From a checkpoint of a small transformer trained on Wikipedia: 9 layers, a variant of Adam for these matrices.
MLP neurons of a small language model. Each row is named by its layer, matrix (gate and up: input weights; down: output weights) and neuron, and shows model dimensions 16-143. Each number is 500 + 25 x the weight over its row's rms, rounded and kept within 0 to 999. Numbers have three digits each. A neuron's up and down rows have the sign that makes its largest values positive.
Before each neuron's rows, "fires on" lists the tokens most often at its 100 highest values on Wikipedia text that the model never trained on.

fires on: "ne", " Ray", "ow", " During", "ess"
L3.gate255:526498484489473461467505498498509535469500489539481483490515469514543519486501510526482500434483524478499470526515515535491519523509448460508476484482516509464515511502513509503518515506471485536459511509488472519539510456521500555564497484524479481514524498529488519498479515533510519510513512516472485481517460478513466511539504533529487477524483535479489493511525499482499494526502
L3.up255:523467538542486476489522520502538511516487480544482486495482470473534544513556475485499480532494502488541515504499478529495505503501490502479488567469514492540489509507522478520449508519561502496514497504526474499454511517494523503506462501502509483529496558516522512533530500517478512534485489518453530479506540511516476579496513455470444468474544445504510518519470498506520533478541
L3.down255:549507497507523506519487487518470493481449499518449545537517477508470496482481478501511556471498490519492498499488499498523503531520483518495468479504515516524519492486414475445491469473495478525510486533522543472499539481510474519510487482493491509511486505509521505540479528491569494496503491468502468497497519494527480519482482502463470465539469517510522524479519509487463473527496

fires on: "-", " \"", " '", " ca", "ly", "No"
L5.gate390:502454526530491474450509512502546468511498503505533510472498460552489479513506447519482558535504526499500495463523487484527500519513490526481493509516443503516487479504522542471502446460523482530545476524485508468507482497472517476515498531519505495544483485518491517499536504502533455521506558492491515445524540504514478501483496495527508533481503539501453507514530508449471472480513
L5.up390:517456520501508520469499474516502460480522499510494521536471492533515492475552475480527509519512521503458529482485518491524472500491501525455491490487470518517509497508506514464496497462438537524488498510492476525504492542470492504501544557488524494546536487507504509495474459502512491507531505505497510501558498506514521480465481484494447546427521515514446528492530447508497507479543
L5.down390:514508527502495515476503467493570496488532525474509490569475541491495489503499496474517497506464527505485537507520494494557502506497485466480482502449512483477534559500488484503511526479486536464465488479480481526504517519480514473532472512512503493461515521505495507473459493507465557483488515538529488526520473507515525543511529481523511476457497496500464542502496480514487513517512

fires on: "yo", "ito", "iko", "so", "to", "do"
L3.gate16:522487518481494552509497506499490495498490473545506487501519490472541525479495533513550495449501509502512497487505514514512528510502473487438534504492516499469506500483544492566511485512456481483476547532507527496505465465497507555508446525510469542476500517480489502418496549504486473475479513509501510501485475521477490502482528528553481470479499533519477519501561512471484460498483
L3.up16:474459523486494549478540489464504513535472455496495523490515478499524540495522502453522509457516524503504513489518511519505511539558483493496481540527529473521527465493492515524525494499474516448448510510528527539509516473511506544505431542478482558470505515477495500460494539557490458455510496497493534485451476502526491499495516498541479480475547497534472522543512510485472478492536
L3.down16:471479497503488518493501466460522552507482455469474506509529523508465504504526516495514513492437516550516481476511490498507512517578490507474499498519506502464531505498479493522495498533508482494471474481523493483508475460517481498521506521507515499543488521491522504522490496531511481472527487503527514515474524515509516438501492481530483519483550482526499546476530501446547482485548

fires on: " of", "A", "oph", "ult", " |", " ph"
L5.gate449:474472538517527526503512494477476484547537505497518522499514439511429533495533512549526534485477497476494511474485540460502450522510508531509504517541466474514520487504471532462482460497492496526481514534501513447501515542466539486520511478492475507517536495480514493521534486492478502474494456510504517499510505489509515517510512526502497507516487495465511487490491488477475500454510
L5.up449:508534443516492498522526483509543476498500500470560520558521472508529493469517503494510489519467501486477509519464471518528468508508541491522490449523527501482442468504470477465523498475498519503510482499527508518498491534522502542517510493482523523465459487502504470533542508496484486514494511478450462565526536531524444536463503493473534479475486464486531532512495480462484508510530
L5.down449:512505475480506510496501464466495527471475542499464503451476490473506499501462509508578478494537492512506510498509509491427520512493518470462483473442543514461463524468551492494486482484527492521462494513509457496558537477525468483518510495506527515526482464480488487507468501548511514524513509547485528485519479521480491492518478506515470488476524481468497542512486492505498500469524

fires on: " Bel", " Pa", " Je", " Domin", " Mil", " Os"
L3.gate203:490485513497490469512480506491509465511477514466492520484532471480441528497483453466484483525485488542489486490500523497463474550522522503462490499510496489520469510475530488528499528475550509506519545499471498533506478553526500488476502535451503474543538529495523513462523477516496536493514471517493485477448482499497459546531484462514514520456505479497509479465499521455453497536531
L3.up203:543460492489494474507464528469505488505475503488518521499498505486520477493479481528509426529478572478467467501473477467508513558454450518522497514529516490479494558468522447531469513484507497504516526474507482509477484525537456512460523530513498526446492504545524485502488478495509497479495510506510548513520523491527503486531464458494504528501489435469502488512500492518491499515467
L3.down203:503451496529495476503512502477454495508480490441508451449506537453473467508496476491450470541467523532515454495492548490520526521501451504471467478517464491484489503497556470498462508485507523473491525488453435482452473533504455496530529464488493519474514493517518458530518492518474461487491509486526461527491492534493508520508503504490498510503496481476499555458502495520493490511493

fires on: ":", " 2023", " 2006", " 2019", " 2025"
L3.gate444:526495472480519563508550516455498526529484467502487493505516514480469533494515506497458475527503496517572473515481499559494533453481491476491495540457534527479465463516499508503517506499482516479489507506551474563504501544513490511504514472489457503493519474507508507470535456523513465526497517494527520491475472518488485495472447482538530517471491523512511470545487480541511502500481
L3.up444:507492480477497478544521484490477514481492490530516525500542462510507444504521500553459486478462536520529498471545494477524539492493545543513495524480492486492461522497482481522513482531518463525452517516495522491428484475534468501470508430491497485513476522479515532490507508503471547519502533484479482462475519494488453519457525516519503519536515502504513504486480518480519490472496
L3.down444:477482528482532486493553465483534493513495517464504507490495507485482507536484517453516512513506502500455515587520501495459514508541483445525492460529488492552523514519471465464468528516497515521550481522488473507485527532494478483504533508525475506463481518499479504516489514501494503409481532524513461501522481485506505453545490489467507491482508487508506517477519502495530498501505

fires on: "da", " Si", " Television", "ng", "na", " Su"
L5.gate63:465552479452505465527516511516494493528510513514508457505532500456505544499489487500497483506523517519522555514534506473498531481485533495486443474499511494497477503506514498446448529513562535527450512488479501489515533511518486491495489498563510526547490507485501496494505499544520532468505463510447550519485513495478528555537481483479457497520464518484528513482496532527494529507488
L5.up63:511463510477536478461492516499494516477483511475501464505558518487464522478497481473506512553474489496493494516494504465531530506488519505483458495514515496491471487455506485501465479488498536483504532455510506517522559503509463511456475441540471459486521483531428549511511545512499476470514513505522491494480496529460486492505495510528493560482503553524524499503480459533494495468456
L5.down63:526511527506516528491502493536482477459514514501477482463505493549481508460482478503501521530482503476504509512518523497497531485517509508507449499535497434507508463517450464492451518532508475528526495512502538484493513589501504469511522462489531471461500522497520525516446472479476531505501529499518538521529504535495516525473470510487483515496521480522495514505520502487475552515515

fires on: " for", " with", "\n\n", "=", " the"
L5.gate69:520472482541514489510503500504500514467525487490495506496532517454485538468496482471496541509570500523499499498518483533509539491492470453511478528476476470518460472519522520470519499520501507526491521518494547500527488479545487461472520511516460492470510528524412434504488520541484499541483474515498482456513485514498512490521512511481444503491470495500494473504460520535517501489463
L5.up69:478500469472482507477518540489497500499526459515510503533505462513487493502511476484493551511514478498467502499474543523494550515479542444522489545432545502497493484494501483527487513515485463498511540460496492534515535495515528478529568520526441463449525531503501525577535521533478501522500525497502492514518551471521516463538521500508475480468502525497509516513482520530520486526544
L5.down69:507555498485464517503509491514521511515492523516492503476497532482478498466493477513553482491465528449506519482499460482480544498509508490449515487453487498468504545518481446481564520485492458510469453507530468492506506500484514495504520491483488502452488530531508466512518505510487456526495486472506514526476466526439508531489486489496511504491480547515504527475556500456488521514490

fires on: "ti", " about", "ce", " regard"
L5.gate168:481547538495488488466466507513512466484502539486548499478496542499510478470515477454491540509469527563522514478491519491489554503497482513487485523492538495517490545461498497474485513504515478470539493504485472561481456498459556511499556503491472502503494524485475513495502522499453502480503477464518513493545497483495505462522490555489502510487501521504474502505524510524504460505508
L5.up168:484518507462526472541446483505496505465489469467472552503468526485491517497494462487501506453441468494499465511507509500498482484458509520477504478499527515470474454516492522455518510509517469488482465481543482461480497512511526503468506526475528486492530494497464491505519505530507516476492505445482512525511528533514509525506471524546501509539525509494487475490496535490458515492525
L5.down168:488443498470486455506494517510529533524502497488546498534490517478534488533508479500534502497514492503478496480544510501535502509526567514492511499533503500513484488509462477497507479479492501526500452515473531513486520499486498480529511525512480548493488465486495495518504516425478530543494513482524526480517494490509501495478532497496482519496559489521521492506503472464525494505509

fires on: " |", " for", " at", ":"
L5.gate273:520485507494523489510500479499478517518485512481492532499507478496467427467476516497492503499540524506517491477476489483523476497489464461517505500433500520491473511518515484473527461465542534518465528487465487507483458537555561484493514518530486469478531494513477451515509519508537555513479470515479461557511506517507471494491495511518538517495472466511497481496527565529505505474494
L5.up273:503493520531487514515507493493489494480486516475550518515505479532489471517505431531475468528557520503492536484495482490511487527456520466493470520462465507528505488526507486489496474476503528589498506528471493553479491473507504493464513520495505493432487505499528476557468473453507505492517512476504505516488521466513503511523479518518498502507510486533546454538475523458479511495541
L5.down273:430518473482508495516547505493493492500497532491520524479460520514510519531495468520484481517446499473511501508489454493500489505508528509506474508503517507545477503487546509456546509531475500532512437460516502519484469455485461501543560510459514494532459547523511464518499478521466447455490477473527534480485533509456498510501480548502455513504521463523479534488471513475493492500520

fires on: " that", " vi", " consider", "able"
L5.gate226:490505525515503488505468480531514532494483487489488465519514513481549495483504529474515490522519506526486483494497475508498510474512504511460488538499469534513511507449545535491500515526541526517466478496476521488483474458527524501501519496490475472467458482484497496467473521503526524494509470482510516495543490498556551466525540507504528516519475497520525465494497522501490506465483
L5.up226:502476498510509520555524496509449498511486470502481518501442514509480520495502494498500519497481487471520480493522487513532475497525532513470474494516490549534532479483522566549500480486505484467481469486496525473534504481501535470500504518494552513507518477483433500534460501515542519469495487448522494475516451496559527489506484545493473513484503445461500489466528503487509485488501
L5.down226:512452496469489512504533501470479493479510501514567495516462512521481507488543498474487478481477486489518506518539484503491493500563504513467446499461525476496497485437498506543486480506499468534485493475462470518506551457505516481496485491468511495506492433487468491516448508515505552528527527495496504511522452521469479513528497551493484530505490523475528505523514513477495554453463

fires on: " a", " area", " areas", " Platinum"
L3.gate298:489514505519516461526484551518492504503564540491501504486495528484524531478489531468481511485510491516488461515498438505490512559576454487507479452506518488493491464439489519480519503488489497515502453490482506498532546504509500500451540450488470456522480532471474517538528484496477511538462509481489549475551524494472476482510485492492499490502473478486514498473493491476471508500479
L3.up298:498540457480523499474512437510519471501512532481525502506513489470481509500494536478503542476477540515499477502475491470465482505531493501518490464479483461480533506522493537521547493507490483538487457490514504485509523542455511498498531501528509488537496475511510509519501468495472503486476480505522483475542511517488515503499503469568521489475520455486487444488520491487532501558456
L3.down298:469460495512468491481492481505573457490498471484537533477549499497482478517514472499501496483503502517497504506523517508511481498519514484478505498458483495510505470512486513508491469496509454519535506508539503534512491524472544471504544502542525524471459483525489485505497487496426499493517463525471494449493520504486504543524530458483508532508534491483523507489533498443476463551470

fires on: "ers", "d", " design", "er", "c", " concept"
L5.gate13:532517554535536468467448518521516460483484506550521521480487437498501462510519471475497488510490504520522517495569535498510494445500530492501529485461522531503493538523506492521485443481535506508503489478491537492493500486489512474539522523476503520501461518487530491468479527476514512515485510523495473486530480517485489520494538525555544513549469503465452472506494545483496500470514
L5.up13:546527501467469485469517521507584483514454487503523531506516472539485498550559485472470516516478515528487498502530534509535500496491548499515522544463554517490511492467466465501508490477499537491482477460523499486518501455541510527551528516477563489505476523477527504509474467504505527513500537524506519502525499515513497464498474470551479501559517492503510458493469480493471518503510
L5.down13:517506472489497536452496526459512501482468476495490492478474532494485518571507481469480472508514526498485477519503484491445538504489459515509479489465525502505560499505488501508487565504462540462496502484482482486510496461553509505511524518560493514492499454538487540552520491503519482504504524500498518472476507515527528509531492514497434515519524516531515563531477480485495501511514

fires on: "T", "oh", "ph", "2", "x", "3"
L3.gate371:502496474550472478503486478515461517538495519502493526489505477503510515515523515474521485539459481528514519488517485489477480499530519557519523465495493491493474474487459487555521435524545456462516494471489496490491497514489505510452471477515516491537505505456497508498501487502455486540464457469494479538499533506481486507485517534538514454489515462496519476494483517508497473511450
L3.up371:513503473487471508473482469521520513554525494473489475511494525519511506490491518487514460490426540498494504524514473467496487494481506512502517479500527521494531462518496518511543496518507501475500504510510459503493511545477496535459490458518495460515504519486531478458483515525483492470531549510524486540529513497500499435538525477475505496492481488461487510492489536512484521494498
L3.down371:466505517498530469540537512544511507447508477510519478467513529497513487524546462487452491494481480470476501531465473510521496527508529489495445501485522517538482506517464506471514501500478498467496489489522494542497486466500470514524545543523493502525505488527493549525507535459519538445536472523453480507478496494480539510464529523470480499468498531461485530521520474536519476520508

fires on: " part", "act", "ust", " Year", " subject", " season"
L3.gate67:507519503487466535476514489473509503554504499481498503495504510519497464479487534473540484482507494519495489471513472489493521510512484512535505497535469549444493513503520500486527524486519505510507509495478466486546525489465527504497523502545525498490521485508500530509535554492499458514501502426496465488504486510509499482544472560506523505507501464511529475518483524504491494475483
L3.up67:509515517472536504496503510486556500480493484554458497501487470501486509487519491462462476476500489497460492493481463494515553500456547520506486537542539476517497559481490463536490492474485479514540512516542519476556514506477507478500464486561539511511493527442470481472559485493491525455539508498486507488537554458476514510490502482523470501530497483507480543497479516475478495513519
L3.down67:508516484504514478553505496456496501494515528456503487495487520492486465517570465497509474495540499480480493525482470495474551510512511488486515495527536496518505529494483500501502499452480483504532487525497511507519509459502506532564500495496505529516505512479477526486502561461506513500514463499506495520509482526507505517548474529484447490510471486472505448492503509480458492530523

fires on: " she", "po", " exc", " inv", " inc"
L3.gate174:456476544507468484476454440505517494518509503538520483479461490560507490527458482521506532473500502475485467483508508493540477503498458505480501498501465523472541524476522459456506486491468499494452542518494501501525518465521485528501531477469470506480500501492507502501483524480491532454484423516537481501519466531503555510486477467491533510533478487501492508495541529484507532492532
L3.up174:493452530490486500498470451503541503511506493489503506516480478551523509504489499545467500467495542503504461503551546499538472432489506475492517547517466503523488521471524477476527540514525507521433472497466494519461553548497536532446519509486507485514492509493474506506465521462492514517511491500519462493474457498481508502537523473491466475468552500527493471507493507493516499510483
L3.down174:466483467499451492500489494505494474544496456527528437475479484487500511515504509519525496494487499538489467503487513505518502470463497497529558481517496514530497510513552496495455536478503508471503507496529499492518505559509540479512538487522558484516517527498506490460476468520484562482521459535496471517496509478498560531519490475489497498515528509529533488463503478520532497483521

fires on: "-", "'", "ass", " am", " un", "gi"
L5.gate313:512490501475502538538526511502458473544521511556535497555526514547507461462531530497508494460528496516494474504506519473530466534519521523503517505510506478500473512465486534450560479512522491531488514501500499495501492487488526496502496493522491538545546510482466474476540513475523515470461530496496498516523485500490506507513514495493536504475550556471517441543526453524486460518476
L5.up313:542471462516471499498519482542506500470519516467512484507468578512492477519483529466471507505495562505477550510513517534511474510506514472512524465496555508502488540535507511503507510505469533507499499509490545506487494504505451498497484538477498500511504499497480510489505458483496482500522505542495523549505524533511489468544515472493517514507508446485492495460445474543507517479497
L5.down313:470521471474493506512535507496513427505528499507550456529527454505497493502486491492518515473514481467507499507501470463467465503524500522441447490481548484493495522520504479508462485532513497534498540499492483510474510494476509475510509503469547513489516509507492473473504567466458534469523473537505513501465516487503503521506483525447502505483517546457491465467515483466494495484493

fires on: "\"", " \"", "d"
L5.gate240:513497491438538523462508504502492519467482484514563549511461491542515453513525489503513543484488527518513511502480474518521490527460456520506465503515542501478480501508515477474543530478494473503480485528515477438492530511490490519529529508498532463489509497532481534555491509503540471526496473512465500488500524574469507492510487477524499471507501494533507512519496481450515492477515
L5.up240:471491485536524497493463476550490500520490488453515482530514517508476520509489470527481525502501493512501515479479533459515476515504513492476466471499506482486493497502524502476526477491502515503536507497521546468517486476491477474499527483489469446525551493552549505523481483504508457551462505510474461506524480492516440490525478511492507538507461530484516481473516533480514467468487
L5.down240:555534514465497542483517526449505511473528481535529478467431502507462490468525485491500515493488476492502492538489481557506564510482495515504499493487474526488495550502464484512454474497482481473448482493493480486492543545480495453512452512530509451508496484491464509508535517494508484481498477524511489473506519489518496510487489473551474478500556486486535523579493493490522539504498

fires on: "I", " Par", "bor", "ect", " license"
L3.gate96:549519484515487518519510522485493462517515518511537489492495518532479507515483517507504504491484506495513490522525523523511454510496492507525535462473540475514448509504525522483532498512526516522517483507497513466493515514525527495525505489539490513530479488498474466490499498461509503546489485523449512478514513505539502473477542489512506471519455475501517508536541504516487490478501
L3.up96:531498505473454471539505483473488471476515492503539478504520533541470523528511473513465529512470486519497488514529520501507500510536534474541521488470519472527492481506516510486487540473485526505526503496517498538489519533529499472508539481499488543477453482450509521499448497540475521524508520518503490438499537497539517466487492466468468470500484509500490503499493502515478499477551
L3.down96:456492488472512474521507519496500470529524525528473486532471514491484515537521518484462494476488458502463494499490489480473526510525517443490510496486487495527501515516517534498528514532497467481500492505500521542514518466482459490527529511477535490483486463490518482520520484500526503483542535466545475508506513514537519442467525487481493542504522519523455590488473564512530479545504

fires on: "-"
L5.gate183:559506496467434547504521525493490496475481454515534521491552465487461466486499497507526550512483497511490483548523509521534469498494477496454540490512547432474506473477465531496499462501479514506513498524472498504513499506531490495528519468519515465519498507553493513499483495487537464479522496540472479512511505519506469478461537522484525472504488489484512517489494458495435474495490
L5.up183:493507522511465486519531490480507479488521477542532482497497512495538518448505473501492513496494519514461476551480507550517511493445446489489508494480472522446502494459499511530515545445495508472489479445524512487486445498445513474528505500525524520483463485476557513508481498470522476503447524499458498531532481520502513512469484479494485496475510504500524562489516503491447475485477
L5.down183:494533491476538493509505489490496505501501483479506489526499508526467504532502520508511488524534534470540501475523498450446446513511497501459511515482488485511489538481525472490506488490491500504504488529436510533474537501535482504512501511510509515482563537506524537492454492535502519499529535515540516507500508502471502508499470519513496470553469533481476516545523501487541524497513

fires on: "-", " en", "os"
L5.gate169:481526511536507487526483506528529531480497531531489489488464501526540466492502507543483475459517479473501519430487536478496529545485503463490474488471510524527477497508498527501465492556504496566527499474467486498497504541519539470515444509516527497521544500489471502497552533467534526518532537482476502537475556429477498498448489504504472494493447503506516480471493529510481447501479
L5.up169:493523491533512483536496492468534505460510483544463525509547496490501465495466485515488559497497514533438523475482492484545524530535528487461504499500515484478500497494501504485492550463485467533518503489503473498528512517518490568501506516511494511510492556525500500493551520529464505498449515483479521462522532538558450476558523506505493494485502505517495517489502480501500449492486
L5.down169:490513479496473481522510502472514501503540486493493415528505511503523492506476481509500536444519514505464508520501432507496500494482515541477505475504539473503524512446473492514467531452534511502494533469500502477520525515457505525475495496456510486487525518528539547516516521483466509531472496476506468492473507497505498516499473480514525463516525521464490574500491510489487484507564

fires on: ")", "e", "ll", "al", "ng", "ang"
L3.gate205:553531498482488509471534484502457561488468507508518502521514521510517509497503526494520478549520490526531501491513491494537483521465467523500556503475513446537480511529494470501484491523561503473523490545506507495504515475520514551475522480524482479503531472526478482517537517494510497475494527517527488547518526517559476494492557519489495449541502496507517524503520475531482513505487
L3.up205:523528473504508541468457470520496494489484443500531526506487508500497487492495516467515481458480518533537491467553514489507470495448501544493465521524476480531491515523504511528538505499530458472534468470538520464508526543514471453477490560506521500557511504508465514513523444482502513492495484529480523516475526474493474496506478475522471523505507452503542496493517452474504506494553
L3.down205:492522485525507497504469518463497442515489500529496467465497473526489472471513486534473533465493503484500488515496462487454539538522499526509528454521519487492506477503482478510493512521491518555508496506515509474465484503515493530490474507506524510513490529470460490505513538518546528505494475485494521494528487526507534507533499516535556482505554500499527436464475506540492518552542

fires on: " that", " only"
L5.gate167:476541533534516529469489470516521473493489502505492478455495465512474437475503501505511523487501506516496516436466500493484475461487505501515466565524463530531495490525515490498467489541545493502492476471480522508496478510473522479526504481461498478580468498478499491487498450499484539511503486498499513467529488487536549542514501516516482470510505504492511499485535508511491472493471
L5.up167:538474493509514490524509481487485511501540508456497497529534543496506497515485494480475481528504498492526533504446539519490531461517482501465491481464499525499462473468486510493474470497540507499499508485447540506500501488504470515513482569488533528536474504483512527492460488515533531489501496528483528473509489452507488506471446494516489489509525525493497524402505474507470478483532
L5.down167:466488497500485468531505512482535485507536477476569489548500516495526516512505480514505491492460499497471488537518512528472478545535515514507517499533490500475506524480418553527522455473485508489513495513493456513515473464494479512501488507524503467446509506486489472491525518498520512526504523509507503539524468501509436506504463513496488512483478483503515481439516504469498534506501

fires on: ".", " |", "s"
L5.gate397:490507554506540503431488504475483468475539517499518520482504458540456499509495488485511475500519505451488463507481514502482563461463487516487521518483476487511500486481479494487491497476488520502500519493526536508511483483512517508502535547476493470479491428487490517513529554472513506514498460491476485451506468505513517499466470506533498506517518545536457498486531531496528530486550
L5.up397:489499474514504552496475466496536545497548514489481502482493490506480500500516478545480546520535495490501522548474528498535514499448533488500488442502467532547519491500464509455526525508505549471535483504476538554486525466474469484495475562516500472535492502496541467513515519512487493488507474499464552500480493465512519495479521493493470505473504480499472498517501507492501519525482
L5.down397:496482532453475524507548506463461519482513470483539528537476521552525504488498496553519470485509480505457466552500448459453441500527518509538476488513486501525527525506515465519553511505496507473498476489497496531522474482504484500496510532536476535493490491499497540505498494513475487514525556494521524505496520441534530499529508517495502511453454488494508533530485534483493519535499

fires on: " or", " and", "ta", "ca", "'", " to"
L5.gate142:513499496488568532484514546534480468573473475523519517496481510503531499474461526512503522482493514517516502494544503526505563478478537517487476535488464514506487505544498512476513506504501511513485460464513525499476490494468480557493518499524511483516538455529484519457479527485531518522464518484460486502475521494487477498488513491480528508439485491500497448507549485529457532483445
L5.up142:478507500494460489467481533479513480536420515424546483498528491526510495478492513525488499497511484486537492479468525493506486509515489508456456512490464522516489454526501501442536526534499476527479474424466474509476489502467478512467496548489477512501509522511529532550482482511525470463542576520513503532493486492526525438482463523506509541501498490473513489502515481498482499476474
L5.down142:498483538464514463496514502486510465536531520506509420491498503515488471491527447517516452501494522503516491438503483519483504525478520470540435486512484494502489531503562519543478515499491475484478474522484473487500507517511497485548493510468503453531503465494527511459519530477503487493491498488457481481503456484485521520456472453470513536511456488488483565512521487467549484504549

fires on: "s", "ib", "ab", "ub", "ob"
L3.gate73:513495530508467506471483481468470505481528550458578490506485497470469528515519531465490516497500489448517527537472496535522506494496500516486528464486524537480508540467511512543508480554473479519455535508508512528514476491479501516521510480462504555517478432520514517492490518452495495518518508505533468494522474479481510535521542501519480488527488491468491502496499515493489510510507
L3.up73:514458521507467559516483471488470491527461516528522520514497522495455493487511538495512512523478485493559508486474465575505506478501465509516482430474494543503459487501486505527477500515504487503458532507494483531493539506511495550530515515531506512481545493481470463486488504511514493524483553519497488514449457504508527484454513494533548512526504510502488524500470489526509503477473
L3.down73:538499533479487466494467535468480512530527517454511453448492489552496474481472487540510511490479498519477530516540466463505494518478500514511505497509481512469474492553533505512480544483473507512543491472480460537486494548504497443557512501531510547481493520516494497544518497514495457523500488538531504529535528438479534513499501478525498510507490523502482503575491507510521522470483

fires on: " for", " with", " to", " British", " by"
L5.gate401:518500507502479511474457492499520509503478469492492503483502505479489447443439515501490500515542517546488480478523502510471479478504517492486537537448472518507512503489505481470448523470569490498457473497550486486517438507488515524522478543491489497516503486504524531499475463497525522535499507528503507501521485517480519475506511472486500466510493513497477482494518501496523504524495
L5.up401:505504532492520486538440467535468516507503496500508518492472520470508512498505515467484513516512498547475488444496517503485478488457505448529505538483508465468437531493498470498475504516554490484532488566509493500491494496391536507504464492535490491538493498492514507504523444492482480542471507494502470480493473498495449507493530517530500474457507488502490519484486502515487506491513
L5.down401:540526502556507498503462464515471494495510500532441423493495498508515525465467539490522529525510507467509519504482512526514542479498466499487532449531509476484495537502457524518488495491498571485547465523466477506505488475503517514512501487548503502456490466553564522486493541515492472532501499477504494492507494465511540518508498478479476512485511488517499469562498517503519493535500

fires on: "'", "ti", " |", "o", "a"
L5.gate269:487488505529543511453482552550525502474503548494500505506483463496488506497476514485543538463491528549480467514458493501497530459504465479527499530492496506512570499521547509529505514499481516519480527493511546478497492501491503478527543530492514473488505534491519499488499476526464534463494499525509507526510506507497478485515528471522561501471495469497520497453515507488466518498533
L5.up269:486502453514509490484494481491493492522532510475485553488507498511468496534491533467522509482510492551471537533491466507490483521490527484486480490472456515531474515452490508469515513492516559446495440534472508485559468494516517483529518511517475505509510490542529521485507563476552518527492495475530515514523512483499517484503519499494483526482541495480527514505476514496493487461463
L5.down269:475504498493502457513496479502524497476462518487544462503499486493470531468488538465502527496485510515525494488504489519444500486514491500502496506506531492486553504481526478500497459488494544447522485548514479465511506494523498509531489507525488469535496516500474491551510529526566541550500484489542533519503452470506504507489457477483495460524499478511511556519475528472476483503470

fires on: "=", "5", ":", "000"
L3.gate394:507484521504527488478500540521493507494514482530481488535493503478485516517475484562489530506505520485500462498504503523543510487497472475434526520477487529465501492488548471494484527503535471517482539510476502529473520455547488499488527473540452509484481481517482512477459554492504481497457520513466537537574508495504535529521475547505481408538466504489466510478514463526456517517484
L3.up394:523472492534499490507489497508509513486465510486476512510575456500477527550513538522484539552514536522522515497534485508487485510531463469508498531480491479508479468483487494482515477440500490437508507484520557520496502432523489487507520497491469499523498501496452514483458495504522491500498527505519519510467520517539472533507479516535471510454510442519529545504511455473481499529462
L3.down394:471467516521490501500481524500489511550505488453518480464493455499491533503500482490522547462465530525506456518494493506493513496560486490521461533516503451510523484531527429528487451466484512511572539476511510514489487502496479510498485491505503463551521453498468465516494523510511487483535489474451511498475547515512545465524517509488524512517514518486478499513489487494494510510481

fires on: "do", "no", "os", "s", "ho", "sh"
L3.gate171:518524532475492456506529513521507512523488533478539513534504558514511498482522537499527483497521496501491465534468500488495496499521465487448511488486504457465550479497488523498533493497506491491484532496474502527491492489535494467499513541498451492497461515460531512489510523514515488424460480531495495467492493501543523503507495488514547477489465536478497495551506520514471527496488
L3.up171:524483454497471519508499505474499482533496539548490442457539526518500515520455491503528521483518519535516499503466488516489519474465509519491547476490532505429496524475472502504514512512515506488478519503497493513519469497491491513513487518485484502559512508485484535485485543511495466464466544449514458518511528548513501509453513529477482499465511543513453530476500500523456488519482
L3.down171:500490537468505500490491487531522490469499492545503507520475507457491493474502526492529492511432493520492515497509502456545537511492520516518509490495514533517495492500526503448503497501464458497498508477491487484514521516471483483502476486484497504497496461451496511480467475530520510569467474566453489548507496512525470506514511461500458476505503528489526511443518490529524479499487

fires on: " and", "  ", ":", "rib"
L5.gate339:516519514456537493467503530516479481465514518450486476482502491524517448472509528501502482467539513501555476501474513436535521512497497521491508498486449518505531539539498473481486515517486492473527520475451512479495502509521472527464451491507498518496527480525533479515487488511497504485492482520519509486487511496488499507549478539512454528480489516474509493498447546496502471494498
L5.up339:558475520538474504531503511505569471516468457464502519485548492512488492459539501463537504498492470517496477506519462512477534506487464527508522465503517505541511518466524492512494506512492509477492495495554490518502483479512493525480470517533509556502506523483481497527499512549491483440541533543515495556514518488520476502491493506473488507510518476497530493487521489494520533531508
L5.down339:515447454524470518509515515490544494487529458541493536447482500456497499476523504462506519472459507457511553539474494481513520478506533476442511517495507505507488512484509510492492550491534471499550538515486511476536456473484492497486475496468514505503480476510506486474523539463493496516525493461477445484511506495522518517498507500516464526565478513478490485463458498507543489496476

fires on: " they", " design", " They", " songs", "onomy", " &"
L3.gate464:517476497504493537493463518493499536555474538518533541515551474534484527492509502507506522512464482534468511418546482522498533494519512498512554489478524547483538488457528530462471487504513482472523493484531540504465497500544502498491504494483484472530481532489497523456549521513494483517492507491496509464485486501460508492486547475520502470466511512487503512541495491526502485510484
L3.up464:489480503496483540482491518483484496528470479500492495524546485512489490478526488463475465487479472521498511471504495503500524490480529501523567483519489539477494476491518493453458538547527500470512500492495521510496507519531493520502482461442484525468471468434499506509522475486514509480527515453516528500464471490496537505498470461485471512469513549478447503505475477481505491507495
L3.down464:481508536483551474518491507525504502488481489460500498535481490502505492522496498496489448536488462487519503535506490523519487542484516467537486479506531492531492519474429523546500499524488483518466520501458477529488490451520479504518508488460538500478511505512524506519484537537511493466495499508472533513505541495488550513501459525460489472507476488465483550507503538500464506540503